From a checkpoint of a small transformer trained on Wikipedia: MLP 320 SwiGLU, vocabulary 2048.
MLP neurons of a small language model. Each row is named by its layer, matrix (gate and up: input weights; down: output weights) and neuron, and shows model dimensions 112-239. Each number is 500 + 50 x the weight over its row's rms, rounded and kept within 0 to 999. Numbers have three digits each. A neuron's up and down rows have the sign that makes its largest values positive.
After each neuron's rows, "fires on" lists the tokens most often at its 100 highest values on Wikipedia text that the model never trained on.

L8.gate209:503456494531585502503537593575445529533481463471511558535502447482474473539485516524506448424536430370485529497557507426474496535507560508506439450501575534526539502481422522566482507530451488436475472519533425420549557481514560522490528588511504527514517541499572463504472454512538491469484562541500515439429557493409523552474447515544517519480489447454462434514477410545479473349533
L8.up209:565522467568493507479514445493539583541543443498531497491437572499443524397510511481409596553490550490533498462407461510501612473565501640502486479492474484535454484594548517406510564530507363614493554474547429516484513534469583489512446512458450547419506552476537506518529536420620486491483389515494530508414508619402529480514525565514524469559593446466451522639507533521549436460519
L8.down209:604457537530476480516504482434507449492483518519444528507586539491449468484495427476525475545481473507482505532492514431619526506536483480558452498530511490497543514500571469468459520462453474518450503512579418482417534523476466443570425407603426539463455602555479502491483509498466570531597570461565531607512567487496533540514495520453517541571446514328490461547510513536496551477539
fires on: "ast", " It", " sp", "ru", " at"

L9.gate200:549522585426485490479489411501448558479492541494542512426536476468500505555432499457528508510496482430537628554426460548492553561471443454513537549502431379506545537526485539440527600517532427492514467517577557606553544458417453444542535509484496419474562495494475509417360534511492477464458502598530562472556579470436564545579467461549594516434476501569465461504494593542466459458512
L9.up200:600602491552536461533484596512589565558537548497511452421457492525398530478453467431466539538586506425513520472550427527544553441531478492454489546489509450464457497494521646538536523548490526416480477448435493538492532434569357477517470453495591539427441540476507490386471448520539513554519528446570452537465506512509573496529543484441490527457501508485398464681484528531461549486470
L9.down200:447523455561505484517462470510497447549418480473559552527493431499587539460479466536496561490426529458519435434504485486525428502506545567396474483570483476495440514504524555424527525427498492589498538521530534543552463446523529560570439457438454594534489574528458468473522545469484529502453515523596516547536580503578502495369513534518583490526482485561464494456425485483594466499536
fires on: "re", "ant", " there", "sh", "at"

L5.gate0:483525501467555625418469522513517488518458532486482482541498457465558513536521562481540543484481478426573448502446518518508474486445546502454516526522483542569551396540514429478444481573534463402414532502519553606548471466532457431404531596473565487504444479553553463531530520424497453511550540525660500548451552556488393519458523563535482477471415504507408509538550482538511482516534
L5.up0:499546508564498479461436509475529479559492440536474514492501446512534532501488511510503528531538492481588524506466474534490439459596453521475400563541475445390494426401523504438558503480397526505544595496578631334523517447505531459526425520523506507553477525505496540476543540446539599524493408486533504482492553433498469597511494462549547468522507572573522643417547498483548545468530
L5.down0:530424541556432551512562539518534611501438524485565512532540503488512447497540376516581530529478588425518517474522553457462476544421456420412555572463505501373438533542456488423560454530496433495461454506544519452527547529342568496459423462509484554444484414477497498425394461478482506533454519493523483577524452526523508493470505473500430481522477556518565534523512562534584551522487
fires on: ","

L9.gate300:569467444450427489445474533454422522490541552527515505467538575568396445589497441455492521471543504544444482572530553455571543495496436441509594557582436492482443415550487496534418486407497518393459578517513561608417533528406474508491494490498487473490469475505545438483539548407544487526510545548481458408585436488557578449553519545475516638477569479493544487591501526412517413522498
L9.up300:554477518588509512460488465449426565330412397456557405487565509441590512411429393542537466480460529574473436512587541457389553509440512475531441529477589549514542528572543523464440487569535558442505472596545501526595521536459527555457430537483460537468425487483494445512582503505595471528516593479384485492534491606496481410503425502572515445555390599561501513510546491503521503508487
L9.down300:445470539536533432545513435536454501612526495422542518528526524445459476482546445483468485443466439491481463457516335455382426409464459492526527498491505540539462486473456500506524563481500519539549573396484571425457510491576506486542553537470439487516472596491437467550536511450518517547480542472536499500539483512559485497495542515465479556417453479485503412533517548627519575476517
fires on: ",", " a", " as", " time", "),"

L2.gate315:537489465465448536471592514447473549508516572503626574490584504583564443509486504463534504469485489529428510384542426527478510613455532494504526578440499428462436621449504509571495459548493579587483537564523569501585473494492449454496556550521497458557608413544498492453528517481493437513472470556508512598541547520474464501450500444451539458473523570504530573408524613545476520586488
L2.up315:467496472493518495466563528540412478520506494481586589494580524606545436553472536424504481472532392592480559446492574556518446522585490524510479515531567518544473523460457501496543447549601515577536494499593500555460420514479490442528404529543447459449562418537460495474525472538555541504555377464475568513525586543460521535551480454425527516467517511557527558530465544468425497550544
L2.down315:542437527468522540512534403491578390514558500509538538480493463587540453528470503579427467488427441420552415552536497538521534548509414444482509505549396510456534534463531492539467578476493547442486512552509493497557612432414506635488444560437544475572505546469531519410525465547503490540509437480536525490589378528495507411484511488510517500482425519599459427461570537473545458430464
fires on: "he", "y", "ap", "c", "ens"

L6.gate288:568457475437440578517519516576509474443528476518569489638553543494534577545536577524524448525504461454521590525523486605502454528593540448568448549556408549439443470418463532487473554476471500438450519469560543539494563482419461448528501475486430502485404549443499566415491549510448523521534415509504480530477559503548451550485547511503406523444482478443459371518481431461475474595516
L6.up288:574590426484497527477517481523550541499526445455513584425485581540539453479500552489617467502523391399552445550520477451487438517574440478490408495440544528466499359509480522542511533525519490551498491507496514496529619431488493440471545479400436545521540424501515386521566571419598490558556524428629515506566502471564486553507526428485459503486459490482514601524382517545479595515533
L6.down288:485549537508503598564572512493489446509497430508522500501434423480461490534558532541497498511569536486510509494440529520437532455485533485465538522546455571466488429480426450411512448552527461420440352576581500534565606477494489500447565425573568483438518474511474493519502564499569459456465550588494545472415538419497425433539479497479509537636438462533527576466442490479613463503490
fires on: ",", "ist", "9", "3", "ation"

L7.gate179:509480601444555524512568490484547474534520526475474451504571594494569489502403478525450479495449548515488487580476592437503470558505506642551460483512459454430422445465551435532431500592512486443518466507522473473452533560456497517433530539541566578510456393461625481429471486499425468447464446461550501445508558488455488517394493529538490542397476497528436573478575485468447417481497
L7.up179:555560481419548482491450512510485426528502488444551448514549318516553562468493347465494523491454634503516462447446509506477524446434482576575456452520463505578573465402520452490535590516513486458569577545468487581436534482544435429443517607437531509532597465438507608434538494544527532520509602543478444461534483459484543548552583531617520527524579424501510375520575424485457472562524
L7.down179:527622540477518508376429541502610434537618449490611509530600470411508487475566531578563561437522508484527452526437452470507517405519533587609558550434471466565539540483492463408577566518532503417486527416474561430491494561588555580512579535401529501475579546570451388500501431475557531482552579542463449570495534492400439495548496506546505440474512550514513478533460510526565507578507
fires on: " career", " life", " educ", "duc", "N", " school"

L9.gate191:525440478387438516572533592575520484518448434516575538475524515509501512488461582382615448535474478470533525415495533488539449597536601516467479549518484514526485502484394571556491568523560446582514412486448571398574512412508487554469489389576591509485510508458483517479533456555429463630512560590499494509376497542518456523479421488627476531464475479512447477470506558464447493494504
L9.up191:556466525395550457499465464556465480443535512589510560463478558562540558496394620489418517480591457483424523515473516539719400545554544497434571540545552471558530510545517509532472477325534480572387486435513633469488420529439482390499498526619466491507476488509533573469457547524553523463465545539528490472427503521460412493511526472511564457583419479503540517444545386566448461488509
L9.down191:527454450523461480454522507507530472533613572491483531550469474590536575501508515543548540500412541572548518583462365427503420596535506488396519583429456589444478447471525540489486452494458435514519472539608468443489518536513545523493553503603530521495475555510505498562537601467543568429511533493509425483539489514532478465615455540570484451584551416501480521506464446484542577520485
fires on: ":", " s", "im", "por", " S", "os"

L9.gate183:470429533407510529424367481545551505467513505530553532441417423557429460520422408506470591453575454458544497433560466547508478448492499499523502382458568492487458481534545571550430440470478491598466487450524437531581581552528529556518533454453472594532460500516524590530428554519417369462551354542496515485534487511560559537417537408527590523428419468509535549510559476503467524559540
L9.up183:423574482379400506481596454463511490461431473513398454389440549604431426531485571517539509456517493484463474532509508436455522506572476521487444541440528499498518543519476537519593468505491513543477550474508469476534466488552621531554575482510512575500593446481500563511528506565514440586505462503489517400553419587385515567512530481506611528512331591503476450463461487543573406455475
L9.down183:539533484513494611566413595529541529603453481496525512563470518462601467523533493545475538520528550554505587465491498518540604517525447505553401594480518426526473487389472485506497429492461547548509556523490578524498491500520517446480504534558429396458483445574501400439509519461498573573550394416483539502516461504582552530470447518503428531525503501516537496460477520552564553476493
fires on: ",", " and", ";"

L7.gate272:484460489564428480451456516505520567511558497566501599474457479555477463527528488460524531428535468593430474589576542515466569412473531470446564517550556450580386464482470546522452524630464554474579494527508446520502421497490483423512460502503581579504543413474484461423450533570482493512574448538476553530453516498596471501489471479543510582528468549534523486500509454510554478397410
L7.up272:504489512482520514482507504558542471465534550418520520437482483422512528374533492465526465538482628517523560551465431489493515456426545508531573491484538516438500422588435381557522417407476476494402569583478521524434466455486587513574479522453555476497449549535427510477497485525564600481405558428532590505485549477628549536535481527468536373544433375537424557535479460543437500533519
L7.down272:488460581509524513417498517566599542509449546519470460473501489580454474539424461425527504502469564533510495509540450625497525541527487479453508564493458575518465439492553553541487453511503550472581428544470501517441575523525448478496523520464467588443485412460529422474477487548501422566477510575478502487448484529495370587507494469558395624466446481529501423494517552529507479509464
fires on: "ol", "ed", "ig", "h", "a", "ir"

L8.gate218:633516485492551472544469397542463581494545469547483521465545513495419461551414496442513504477578577514553514486446595445507423547467526503547498469508515543607434470535481425496530469556502413489485609476575555524550537470541487509482570451523522544444483516501530493476506435461447470475567552502542470512425483565487436494441511482511482554532511518490478550484486625494497430649545
L8.up218:534402476482530569483442464487524514523530521477424387463493508563510511536515425505515498557463453494443418493496486553519481509386567418523519504405495456426520505606552414575511508604537443528520508412452412612444492524553517565490602537468587519376428474456506528527444475543507516509518440534477487455526557470589494550495443403537499427475519607524538516567464475528468546516543
L8.down218:445472419536496574463477531549554491586575508565468449553575496497446513519502428484386516465396576516457515542536533449483568406378616507455492376486472486575476611537438493488455523553600485534452460477564495489533527488574471510473475523531448501453486481454466466444513541519515469462549546543487631490550503538501503447457512515513475539534546543508540532491588466521462499524521
fires on: " that", "F", ",", "ate", " le", "her"

L7.gate121:392518554465458462474527535466584425481446451578450459526536407468504511419515515593478431628515544556496483593501528412564461501460531496447494440525497420627529455542492462520531510504441526514548497598420583382516600446455537527440571522458495541493533544531495530564497515451521483540578568580458526570542597518467471497393594548470496473470492536521577436500559468477439452548448
L7.up121:407561539535482509424566414577460456430517484510514444539472444511550504502510419461451456530500492523443566468515439490411534501493353482462553514517484541480390511466513461456491556560449443487502421427524580536434448429540510539503472452398544503477535524594536458422561485573504459454541522577484485514503454578539661427522488570529483443544507480492579545495547462489460523577454
L7.down121:455511446496526463511537593511535474354521458517568566460475507536464506539538487499556427429409409508492502500488554483586459515583492504478391395529457485498494405519550522511483523592553496390486484513500531573580497471513565466468518561452443461491524541530498512463598506455533627500459559481565542448515550540572489415472452481533508420608469509475481413511349505513486414495459
fires on: "ar", "end", "s", "m", "am", " for"

L5.gate97:460443534540447528467475488541575592573529430531432540548485492490580528516461573440553573546440536463513485542508487549621486416536481452414519412524509487500502594533483385500485483555498564440485465525483561462431450655580411498523467488493528526449481518451537482486467502581547555415443498500490495508470405467505485490586611499493536460463559391554424486538424444602482500493555
L5.up97:473515594475498536366542480576494519490444543489533515504492468527549530540499508438574497502377540607489403489509533477474488437418473398473460436511528467501538474496561595463473466558472443509551512578598427449466449514466561450540444567518541411537517505541434445537454485546386492458449506420512457537476515453522472523495489470507475488485485487521424564476424423568553492451506
L5.down97:542435504609492457452355530554547489517525493489414554507512564526457543443472497488617419470501517438461525539549513492491486543455521408535536387456494460547536509535498536384471501601436441515496551543509514487494430531591508518588503453553481513549531503453457460519529448537539378496445484508487531552428518422501435541540480470523581570570557482467488523560406436441385505496542
fires on: "il", "ines", "ong", "h", "ed", "in"

L5.gate88:568440484422511453505570477461418438483450572479473450418578582429507486545526588492520453462455492520492530503483468534511451493470494502469539506526550438553388513444391573633484494467589468466558517542442449484505565455477541416494376490535552438468546514515466548503465494582456491492503447478519566476460506477519546553471491459505503577466444480464508556513535583484452439471452
L5.up88:558462495495449569441555530432508532519535492543448431548611489520439518512470530514490369618529423542461526583465478489428471503457502553549469434430552489535543501433498473511475443508548496374575580576410452565468524331527559486532447534482590439448515394536566475513454469431402536587455474464556554405462492503546503486587468465585583539445450520505503495449472574517451475498380
L5.down88:453451524470519462523515445444513478500515418454504434493537562592511523471459577580557511487473476581492518542466517443444525509426504437509402564535557527533563391529569487540519482461420449484501486544533489503565475547483550612475527530444561442515554410552482537509414517491498504596483453541466604474564527510430595466585508506397470547528410455592505492535520478517546498397496
fires on: "n", "os", "ens", "c", " that"

L7.gate232:515465567512474561430532464458451554440438552431548576433510470426550442580479499476433450486476502484547542473531488525545505495491530519452446549439519474486476487431540542514560502499479551578456516533545460460488666456508461493572511428443502488615494508471539566453517438521434394544480495468484534576551582516428526515443421511457476477580491579517474489518427539523598458639425
L7.up232:549585473465575488493463603569567442561441561479542486525597537480547518529528486532478490580486568528571513530527429584519473554480501566396507471511417464606471560483493430510473494577444500539549535524426538378523502524444453480513535535452483516442474518501492466474520473540486461522476418546377517484474496572553511489455484540447459492521571410532425514472574512534403520497454
L7.down232:487456602469478493504550532402513528540514482483451399500447439521558472536520463548550468518526464584479449506450450539522550502521438465506490593609503528433525404525505518491564388425555557542491501541528467495501424466521450457553457521431467534460586450510473508548460536551466619466555542506507503533524550510496471445576537499515513534455449495458521503472460539516464532477506
fires on: " ", "w", "il", " of", "ent"

L7.gate294:550390460520498507449463482537576526498387431462542437494446465601504406502510534489465516461500518488567468545510528571474523500535464491504539425554468521439482467474418389493522529476566488509468524512462421481479557525544566460543502494554622502513516543439490458505578499494478464412463451540513612514445593535448541529484464484449440465509567460533480581472625468574540484555607
L7.up294:461473531487558534489447459483515552503584597461557511467465470520482512427567495466407606469498437561519517405534525404572559532436525471521567525458569510440494473438448529466546465614550527431650532401511547510525493563391474503547579479504535481615521469503533489468445459560429496471409449470491522496382569496526519471444572543560571452538457502480521497349394480482426373408483
L7.down294:604496566407500489477504542465562513466434469413414468423521491468469472519549523566436555550481529518542479513545358562472457566506478481584594567551431563483459569522488441524495491488543440519516524445518438482499549551425497550526402537502486536484439451392558522554489477479489500509488425533568559413505539587510470469445492425460475487415521434361472489576509512561430535686543
fires on: " sc", " Sc", "c"

L8.gate293:543426432480488571483499557503464430518505489449486471564407461442554444490545524456455446411465555547484545496510534549514517438491640468540486432493436563607493528491456579447502480353447475565432538469524415517473549479566496539568543559481397521490570633631460475491389522506483473462503562506462494534484486550528532501455482526485514508602520585456537548600496509543548539539548
L8.up293:521459447518488544528498515523419515598460434461462513465447469506541566486489521458499474467472457471562406576522523473475476537476568568534455420522564521478479521461367475539560486492498439537450565634509462521572583458526420521481592547538422483459523477456447545560451501460478435454582500539456398577503564488479484489455490401600544583431518472478449486557460572489560478548451
L8.down293:538511578458616514505568530471477522450542438551509511464460460500469449476522532467483526426462482538420556463574482577548580500485508431535636543392562542409605441523459495420400457501606456441475487545478402466535475529484489497517604554508501457480440531512481476515494607504384497486466526505657528499480445469597550495451531538484436546450534546544475493536414520424518558462484
fires on: "h", "p", "ent", "et", "ated", "u"

L9.gate35:446549456516534514348520527542480473481481521528478458470560430546507561527461533534489500452395528555557540537554558514513546414561499490523471474498491509530558447497559558471551427556465565546492603504497532452523509483473439487513526510512592455522443536488474444450570548453471544482528459520520498485502528470531526443418491487492479557488489408452560487514555621426410454598446
L9.up35:457422461597433483396500484451413501550513457535555549518510399429496528507519439554431536534441541532508504523514516583575440518524575522548536545418541514536427551555432472474534514458503503505509441494472518544564511615487521450519557482521569485503437560532540467553427527499514491549519504523491453456568551500537462543542510505487474469526392611462496407424462533452489453599474
L9.down35:525440549404567547470453547589558417534416519398495439564512510481509559496481438457394599484533471480526510449557458470426414520568481504563603563490458458512500479545478499427485582523457432517399528487485423519496588617458521552552511510474628553402549450466459491364572500502452463505450443494532582537385540528450553499475539493505498487510584564460549527431587509408541490503546
fires on: "im", "n", "c", "ity", "ic", "gr"

L9.gate301:421440472424495493508521404446495514493488597503468523457490475500374617494570500500467472504573522520482516556574498472527484463540560521481533465539504591504383477481508486467463410440426418498470522534455559477497454569549452453540435437596536575527593473488450537396485498627543542512508505527523555551510489494442497538497412506425552512527506530552488426429475501531494501636510
L9.up301:584508605493516479509608441605552444445497494546502531579525531408485517446530527509524585545511504529495497446582472522499510480454613488402468483567523438504569441544554475436545578481467449529514537508450512456609524455380501452511447557547519617448447514478493546539570487548452499343474414455562512460476507503471429499485474507481571534523490422479447538547451562441567494514530
L9.down301:590490475470485483519492490544472489508534461492493535494419651504417502446545578467386517473549508520518546433513431419521515508537506527510424430555559540544549484499499527464453559527522456479499454546510528494503437539545485522526516595519511453485439487489412369495596480529426537414527484491635524422499566488596444444512502514525557563551423526494517548490449487484533488405486
fires on: "h", "ow", "p", " prot", "el", "ph"

L6.gate183:543504465580510521426454472549496441470509525502531539512524477392578399348527416558497548423512537398545507445552504505527538480530527533476413532454440598557557412515482474485468418397523485462520647490460616500474561587515445486446469450445482555541390547504547468503498602464557401502506532462467536491479579496431510485481578537584543575474555423518514507532549514508555490540467
L6.up183:495492594516519482472539570520514536468402430424474541496587456446501585514429448559502487515591430478488496573562492591505470485450539430513430480593488578464467560564441561462548548525622505502490509514504464582476441474519541410475559495513435575478512514551472561493496464506458563441559435430507481607475483572522517633522442492450477500445421492518540600435479538370458549477455
L6.down183:537476542573535422435529545494430538543525531542441525533471467433412452529507456525525568497561469464444479501494506545604560523482443544486533658482542624527602488583504436573493429460436523470449506505456557515458518404510461554484507413556478633496505521475563427483539507560461563573468475466449397531447533557420488419510525534442469582493589487470465474513559625480486362498412
fires on: "f", " def", " ret", "et", " ref"

L7.gate280:441525386476429443489525468437445496432576559489450488452606543390522583564461447490502527516559511492455579513475384505576402585441539456479539555546503460563524485482449522594460475565526414439490393547593549420460527518623504441513431561578487530428538514527426439510423502526456538535531488443529593515463494528521491582551515573508472520509478525504456555562481478482480601458480
L7.up280:502555476478478499478454527586545428511593505540458576512483520527558597438502506403447606598465532568510502465489481397584490537439431589519484479418486525504453512574452448452434525582454504517495521567571420430476522496535484543525544439600501578469482495496493537480390479403600500508531489456448451555542491585484486491605482485524584517420475495452427540608437503529510464415509
L7.down280:487461481425459489435443549517579507418552584478402503396418499510504466480516518432532507591509522496505419592507500503472492476530577490411559445527558595473483510563501442503482417451461420516513533563548448449401531502525458541447482442529428451478507438407560471500550422501497533531462539475603594601466556508445539540462492564515495605519488452439478482576518430482559495507483
fires on: "a", " the", " sp"

L9.gate226:512477475487441461498552527624463543464526434476455554587473503574450544608502455501480491500585533383512565522460498528490506525474550503583545478498528561586443588518504510555394459537505490604534509541621519613544515356441452333477441476565514475579397447465564587553510493482528442464504495493529544507521410472551475525473520498525424518463509452522466445566501486463513615521564
L9.up226:533568461523431419605540564595470518507449536488587554415525501533541434538499402546522506511494565484579589508500476499530502487475415557577434533526383558514478499468450515422385410564472543573605577565476518533544503432519529455467527476519488416515508514562486498529467512498527450423446480506550517453546562419538491454574468560471519555575497510535580501504515460380533515530560
L9.down226:553453619514621474594505574493511490501542441537540557483527535494489534578527519543489481516426522474499465432483582533412371430549462442559492446490527506451518473448483469549561466517534456458500484521508491436513533516495457348480582462558493550529520466539558515440494407447507442429587473591515459466457542510581477452526453491528477539622458565408583509524452405423531507552578
fires on: " not", "en", ",", " is", "ly"

L5.gate123:539533510485438470527580412444517532425453465524527544517496454506484515384439555516526512509568383486443482545537442473551453557432474550513483488450486506509547559615464539460615436518531479631524488518486497473546494464560495470468551512487489340551579452533380504528586462475435489493479506481580479418488382486490508446442532526512512511530435463516522555527504531563525531518508
L5.up123:558602551488528560456517499396510531491462485551483511475527488524513464533452467460442466572460538523470410603463493391493593491517461472501467486432495533436402594513573524451489409442458518462520466449493512548544593511520528563513435591372525458471456553505543519513560500491531520518429549514529392396469416502508567481397519549502490461547511424534498575582529502453469497581572
L5.down123:557465482425550482593487574448553434546557464466506460576513406537494494469517503484455501442538459504493553563521493468450526495488581489504497533507527452554574531456535534552490498496401429409535447434461527368585433584542499469526512530612465436578502380467474528409527494527497679607502519394490601556483521481440416600582511490557511496570527469402521520475470545508547425477509
fires on: "ide", "ate", "ive", "ave", "ce", "ue"

L2.gate127:456521572457482545470505580481473469457532405544486616626450432473469465544459523575536539479526497417556592599528511455450468478378526456509504495492580492485440547508534537478518427466394513558538460531504564539500445512435503497504539542458449496575448551450501558494511500511503546492533459489514441432456561507483510481507531441531498436378494515588505610537477500489534574471569
L2.up127:568546515558473453563486573495477542469449531556524540567503578487461604505507525492545507527569548467540468477573432487521508435479471485493495408595586432465475554508511460563447441536528546477456502430557546543507454586535597550501650509515547467501431509486495512518479391444452534596458469445581435571413405572549486485452512507464524507553527559484425542487414529590509536544385
L2.down127:463504520436431488444467469399495511594530559449547411466511536559496462489472579555429565454456460521537569457414564520479557569477402432550466538557506501489580460432452523378533458427453454470459502436476502493476514377519493505471432535419452467559505494544518393504568573534569439602499456506516545544625515486381539537593438482533485413446414506551540401524554523429484522474497
fires on: "ry", "aly", "el", "z", "ech", "pt"

L8.gate135:553483521578479484480423560488514438583602529444406511552487479500447460477454466473499483503538494506469491548544524475471477494451531483558485515443484563491371659536464511593477448489594450517424469489521507516372500518486618495535437359573600465555499528498437516566436496506593424454556475539488430455473474457457485460624503534517527520491530641523446538544511540528452474472475
L8.up135:607531453446510507451522447603490475567500536517459457440449491372438452447581511481479517547607558384528512466471439521561540513417467581486441463477520481539469526497434477443492543579548489472499498447576554504476543453516532518527495477512540408613389488576408482459488472581444430440485377546518527387398472422562405591536511548471508537541561411518482514352511532415529431530504
L8.down135:576505413481491458487453483433510517484492520562562495449432616404489535538459566490439541426477464505557499454514455550596474557525510412479446533517550333491451623468539549420566509521506532497540491473511476481462532454499510498522533423432613517524526548469493551497531540627383471446569444537404479461503463477452523507494545525481476468502556381583459458557499559450393505478450
fires on: "if", "ret", "t", "let", "ut", "g"

L6.gate7:488476444512522490501435510553487485517515555511435586477499543436590533446514496546511501541485501513557505436537400471456503510556495534496543506495457566475564450471484446412478417517515555433512509408428459499562605488445553488438543514443484515454519515453435422561540519517470512473507597538406472479498464397544487569506621478497515490380569605503501478516543413530600479517466
L6.up7:592481380565506508487501527536487497519530449509586471468519479594507465444464442540449549477452507575520428459502580537508522483467543410564546549538535616542489505564494545403455407475510469500511474468409505449449573425514505461589487564546554559504464533499418446493522415512584517479379486490579427467460405587513497543525511441553559560411484527444446507534493469538427448531478
L6.down7:534508534484557497568492460471442444436461445560495514502544501554457482498593560488523547503431471496542513534480423532493454348513549448522467494481525412446497527561455430530560515538483538461500594519522549575424436581484460435502480534498456478526466475461487437483480584511558556486502380499512559490430512509539469473452499554503614451518457418473537510466486468454546507584582
fires on: "ul", "om", "g", "se", "p"

L9.gate3:465453581488561450584454502543453514515496481532422509531437391450494557560496538590490479483593499471509526515642525541518406501575450453506539438481540481608542574509520511520554479460538446514403480513596551480539486466406537516508627484552493399577443501524520516579404522460529522478514475452510519456471487527524522423506449518516508469568351476582469516573500520471473527466513
L9.up3:494438473462553520501484610493519538477471543547481427552525455428575503443476497522497409453495428479342493447460473452512448564449484471441501403475434525567546528417508533570469461553466578474449556479433475528545487541458483499483522461579526489463514415491494486524536486577458514451523570507519519493536519422557496444541528469514508469548391507581553467378449467605438561505476
L9.down3:571467502422438469511560486586513566435470490590558459541611517527476508482505438585501541520608505492493501508486429523535466527496569520530449612496492388411496481431533513534517481539433578567553491401553519503537478529471373533481463418596471488459443527455492487345501602449523580506549425505492543475504461483547565483560436521479454424458465553508482417556501418455509434461491
fires on: " and", "ri", "ed", "es", "os", "ated"

L9.gate18:448390506499521475491561538558522519530498498579462493505412467504430577500531492466593501438479454506383527443499492426518500435551527469521570578555443441444482477474501502484532579458541441463479533469538490507525536411535497480452512553500483488530477525550589492531472458470334468568355497382497567504486551568583465477474466396561484466493511478547509504467536531498504526563532
L9.up18:428562429435512463512508498447531520341437532532494422528456533499430556472538472456602490368501485409533502440457455500494501438508501471509552514506493494483541469552593549551541472535478590474556476563464544504544546445565582539519493555526480534486508540459498483542463470530580575554479556433572461483444436516572507458425452583426527488550422460572571614484602520486488528516596
L9.down18:558451530550397539538493521481518417537492501555534530510566515526583504457546422448548449460540495438538489502478549462429483575530529556454569486528562529469530533483509563459477500540514515513484507437554482433478579512447504503518554582506440595458432503478456549573600503529505470425460544456437463491608528555524533548540486515457541434440415480466589487520473586536478453534535
fires on: " the", " mi", "s", "}", ",", "3"

L2.gate284:439474446464533461549519470600485551538494496511447419507529572531466478473476510538523456544435496520541527486474514480600412489476505490487484511481459536552509546465511478426533519446543498481482478467477508501458449607607406548479487523433492459548476565496495497478592465547488501548434501454533569463415544526459430468522473438552598607546528572428491455585467511620517469476564
L2.up284:622562517422569541432455540432557416521537555529507525546488540500414557556511526501529591478555512446618478573499474517506570426458562538519404544451541493649542540517527516535518498484394454418471417498476437460423528525455490484509467416506472455517551515614559467541430492515555441432445515530514496497462464487564495454501540560505563411506445507497388491488502498517387457441618
L2.down284:615538491478467384451458461486467421513517517441520498568474420491590513570433556471389511504560506453517470576503438544575550499544483466516518495488538492497472481445436520499556551538549526468443540420504445457514483413571490489485493553470417498561465522559493407541502475514623349458527505466456508447546533484426560513548505518507476505545512444578516484409571506467410530563433
fires on: "is", "et", "l", "or", "all", "o"

L6.gate4:399481544510495530479560505426559484542484521490488502528355529515523484530476493471522456456645543474471466448495482488512534411548530577561411482576531483513490479444548546539479517525366444504507433540521581549480456493493502559465453437463392497430464474473582535613515489423558500470559509543529478502437472363433511471568549469470543492509556543461559438642483447555530562535470
L6.up4:485482563513505461575557545493483548437524563486448452421448484506450588522523457482513508516397512491534478455520551486570425468574537457536624544464460519602463404527509575452475471493492564540526519504478553489565495453516542531562500540495473470645482446451493573467600503502500458405517470556495459466535541570487457426498573473624528543530520429601485539481455415491475549421538
L6.down4:538519483514482450565443479573443509512574445561537533576511458514400454522513517497467469479531573565445534457447505522547516451547516478564466502447598458502531422581539374571512518552453516531524508426511407516515459529548428441475506323531467438532413469558501607557493461441520483400502463499520550482439449624524519587561524512501477568442579521459616550449463477488538527489524
fires on: "ly", "ed", "et", "ot", "ver", "en"

L2.gate295:557429494529525498541604516478583581539490434527558425548407509516480456542439528530515538483468515449511571545561493492483550499513506445476569444544470552470417505440562587401497464517350462610537501518429570550589489582450425514595483604558494526545528555510556534489470492489539582477383435469527492493423529588554439532542466518477419464545529569523412519608487396493548568464526
L2.up295:422543469594504445530435431506496543509433528500506539498472555471408590520538518526451570481471599410457538576495481461553525494489505439474538507485436476363492531498569540496556470558504492541440454477447469557498495569417456569496502507518439504593431515474500509487479494486386565535413378511422541425412546482637529547585551576572465548514537517529563475569465529571463481568497
L2.down295:453521424563506580511482593457530385619469391396478424516543382518491477592567484491559555451498425481496471531410498512478449377518543420461514518494615566486474481437477523541444509580445511501609525580493570390532436530494463421502480597553527496518627505539472577495586518541559535494455520483551513585554459536423421483494446438457494507488450513507501499457495456571540538484578
fires on: "ate", "ce", "ent", "ased", "ided", "ar"

L9.gate291:533496530375525537517500501571545501516546395530523522518501517497507492470528438408452470438517472462494440488446536487513502445506515385588565558495515532391542465513525551471529509526446477450498544471506535506422453528456580518478484536552534513526348498519493503476489514408416468572450485485511581487434521424429427515475498504586445518518538494576467451483519497538562493619467
L9.up291:494530481558509469457499486433540443558587472530523517612562509454483488665546493477534475491498575529566563511493525593486513498450575484534463583465475568465522575389475457428575467517499423543471512511492517490514539538503506476540504575444421513455471512566517442435454556492525507420391405392442524599487526572530493503520425524508477527466592480447468501454566606467520573493483
L9.down291:490576546452514516496608488435353616457443489572490487378479461545572574481519558551546450597577484603498400478486406573479425459492526566469522448585416536455467493548475466581404524542522516475476451459518481443534538402561432476511475549515501487456479548505531522480495454505472553458492430499622482510477444493503515452518509451488446440477543528544577518418450543486449480507521
fires on: " for", "ist", " of", " ", " from", " at"